Weights of a small GPT-style language model, trained from scratch on English Wikipedia.
Size: 13 layers, 4 heads of 128 (1 for keys and values), MLP 3072 GELU, 97.7M parameters.
Training: 980M tokens, 7479 steps.
MLP neurons of a small language model. Each row is named by its layer, matrix (down: output weights) and neuron, and shows model dimensions 170-340. Each number is 500 + 40 x the weight over its row's rms, rounded and kept within 0 to 999. Numbers have three digits each.
A block is one neuron, or neurons of one layer that tend to fire together. Before each block is what it responds to, as a language model described it from the Wikipedia text at the highest values.

Responds to: Predicate onset after subject. First word piece in the verb slot right after a subject, relative pronoun or "to": verb starts (sl-ipped, rep-el, fl-opped) or pre-verb adverbs (also, eventually, typically).
L7.down1218:464469511474469501517603574492522499477499415544541484508519494507516479534510478552445518527486484494518582511515510463502487519564539501492508471458494439479465483508595473434468526447529530460393423469516529514555501459480495511440465472589508512546501485467614494538475552550464568466516549565531521469494474486477547499437495530463520476483524517435572479501425503458493499517505481419443496551434486521450487590481574376497523477467524545502486508535510470516514474468478454543487481517477512548533494532544
L7.down2705:538443541503455510523524551499525501561517492453589515464470494425526528442492487530476439490492504571446516546487531456522524517508488527482539453486477440391452469562593458477540473539445495451451472480537503503494447467455475481552498431525494504612522500418529501510463522545499540443467501560473490490550469509432527508514538476495473445513557514444466453521487459494491448537499521483492508546391467445479517541496473443523557505442582493522424498493537485554508528490472496520552548456510442498534487484481

Responds to: Pre-verb function words. Function words right before an upcoming verb: infinitival to after verbs or adjectives (designed to, thought to, able to), relative that/which/who, adverbs like also, not, typically.
L9.down1378:584562589528442483500517470536518532512535477559484454517479530549410485493474505482540511436586532549518494512507465447472502448464443534508488533512532544419476501519534551477449519422441505532419506581498522477519466459490455393490488521505451459447477426443470476484522507490443502526480525503565550495524509464581552502467547450470520530529529497591563484487548533475497488501482512502473421489535413524506546507508469557424521508493454539498548454474450513463509538491528449516457436569510472562542460470516
L9.down1506:581567438528500600461554515542487498495518473429557492566536490497489475467543485447515499539492451413510516505443455512546484526507494562517490520539495455536464483491630503545454536491496507487532451516511514502482513497472491431559498513496448518508465448474479551486495447530495528419510542468515494478566505491471505445497515511470393508479504432451579504572492551453544516435479470425468536463502515452546485539502506540546541572477491585470538517537498495528459518408509588491516503507480547554557470484475
L9.down1746:459521499496484509512540485438544562471498462539496445488496468540504552419470514542485521531465536525439496461558450519490465498545529485467492486491503432485484463464507566408507597495550485487529576575485429514527433518499526500522498501508550464549458463478499482466439528564548548464553402495498485452517532438533527517451527482489463503484500464501518551508433450528459485549548480489554476545509484504479537510470417532474509509479462572540498522538466454532592513501497510420492481532549459454534450537503
L9.down2345:467533527512458534533474497458498488515526524532531536492531479488500519527592544522452475514429462496561526479574495496552509544493511475545469464476466550557445525453567539427471546496586494521513466569531463524525455537522479504499423483548511498542517502516498448472479496505493528431506475485446487478523486496534413419558522559490492491473502463481492535578458531484542491554546550435497539544463532528510525505471459459474458457462489478536547480533465478534426465560486580460514396494543474515489551486503

Responds to: Roman numeral II. Mostly "II" in fixed names such as World War II, Division II and IIM, plus scattered unrelated weaker tokens like those, establishes, Rider.
L2.down20:507455523462502514472597416497431419453565517506560582546546553482414503475507505535515493556482478438514555464502504472483452484519528532504549516526465506512512446536453479544461574471455521512478427465453520506491472539509548569415428520510470561531534502466481489506514583429447537465454495488476522461480455505460418530406452498507477548449497573503558476504463503455527501516477459545563476519492473554548464510537523472533499526554456448466475477507488500506539533501511474476570533499558467519452415455515
L2.down53:536477477492548557532489437559509480454508468545535451504506478516485516505428453494521526507535504624529495503512543466510515533552550530511529521559457503515465470494438499509536500455478531516484440580471503452502552559488486475532515517526439498463433539479527528495465505485552518464454537464466535533467500408532482464391469464453538574463512548477567497541551503452532533438511519456598447438486540480495524524487529507531449506537529490509528465495445567496509511504486501485504533521473449455491504488448
L2.down618:500432518503532498505481516510513535491488519520510480500581540495520447435486475427506515485525497438583423544515466498483451486522506450569465505530535475476497418541475467443464575518498540516484446558508506528469485520501546518512509581589463549574492502516523499493583590506500560452439480449458509485524464458518499506429471450520545473479475480554531426522499495535478493539506515381511482454554448504511508475452571514507484525522497521473543552447516529490472518470448566566501511477515468476466431501492
L2.down810:499537478515505498465521534452470542464511421558502487494591587457493515472514408475438477504458500459533496538507461469519559499462517524462408514539544563500458495530532467464464517464438503540519547458483534487437503493474503495563441637535490582442484501514443457508500561467467415595501597508522485543465519542469525539522530481514476499498493521458527492494517513513478504536518515488433493553528543518538516546454472536532498530494470515511520426528484510516478423486525554489494471557527508559501416527487
L2.down835:536545463581510527506456475497437422393531535469482508569501464525461499515561499514559542492475460482491523512503527503488518526518531480472501471505575487469460514453468513539501501486521473493508511524474466458494459568516499532487470465475457489499463509458463524509445446498576563490441510479476508474520520525472578494498530537536510543466482515463540448493500532512501508398427586483538513522448572462522479529514476543494479453489520478408500529495422461540548592601460527459472462553514501510501538458478
L2.down1720:491547492442499527514498529488451453438532448554539477489505484526499491485496521449521496446504516500536483511540505522502462487523532509511539594491442467597492483486425513490417490514479434491557496509457540474486544556502529501562522583523418493474480521504501419463463514490484496472537520430526479536514449566505490440401470563494485439450464432466499507524508529511472507499437566418548520549560515479500574514456569460500527541513494530468514504510491484475521560429491584478429523548495503454480556542490
L2.down2238:517453520510537523430518487529415466416504470547508512505572535520495487479487505494513556446529507490536485483542501423449460469474543556542530569483458495505506480492434488482433563493475528499511419547505539466460501483583541493473489585485427545483507468515479452487436474509550485430426528469456503482502444512534541534502499518486560472507428512443519440472547519509534473438452560407525408492547527459487520519550529484521481521504482460487558517487520474507552565475443442474450468544502449488471474521478
L2.down2263:501513556516543530470428542487484460466496489510556514472488500488595484481524412496551524519507477477518470527483491488507469510481531503502519509481532527541503482504458445489463509457559575462548500567536489523519495500489517480514484530560497569521518516480453469475518525477487477489396502464473509497534419488487457499462515484499537424489478549503489457519546449453475520509488505360512489384498502516477565527519520516547476554540439567489487523478472550522505541521441432570396518497500445522447461516534

Responds to: Final item in coordination. The last member of a coordinated list or range, usually right after and or a hyphen, such as first and second, A and B, 11th and 12th.
L9.down1528:586498488567546593479559524543482465554497486501464438500531458564444457543515506541460455450452538403493523470457481507469534523524547467558489385433456485522556513560493480506508506525552520589487447464565473447554490518486459442495513496522473498474550465507431481500515514496514465530491501420476560481513456442452462466483593482542523491564405519482512525517474489441483461588507568504492543516479504534520507482506434479568529529520472506462431470480548532522608531516458434596604506519467544498550521481520
L9.down2108:609482506518524434539491469509439486508553475537554470512511475536483551528477497518521510542491428544495516499566410488406493614449541528549453479462509520539516509517429518499551488490537542506554518601504470493500494531508507504544475441496475485476542555516500503538492507513591515515428510461511488427481478451552533429461461478526536483458497467454528507426593506476484510486463463515459502500528518481487514563439520547452524468510530494488517463468501552465455479495507604516429465543462464554489535535442
L9.down2874:580514514532504510521491571552495492456473514471437498509578481479558512502495470516484385469525562523510545449481539477475566432562489564518544454438498547541424485587454523452503524513430456508531472446516489524486473519443435451492419467506540490477499469480514481469545511532520493533527512459467532509499518455469532498530532525558538467500503535485471560481468526445516498474502449463517522544521594554512478453482449592525566508418503434472449505471557528487534513468519454564576552502546511442533487494552
L9.down2921:543507552464608503489572511565544507500484576453538455523570497477457457453487457490400499492465504520495508463514446442491540519500486523489508428458494533442531524590526443493493511433433498470524430428543502456504502498483496519514487480472413514460501436544497503560508510425576495555522519425417521585474520477373454521516573427522563521532486555499494515521534520459477535562531511484437558499482546494441515441559472465442502453546519513401535434523541565507533506491534516502466574531535512506514521524514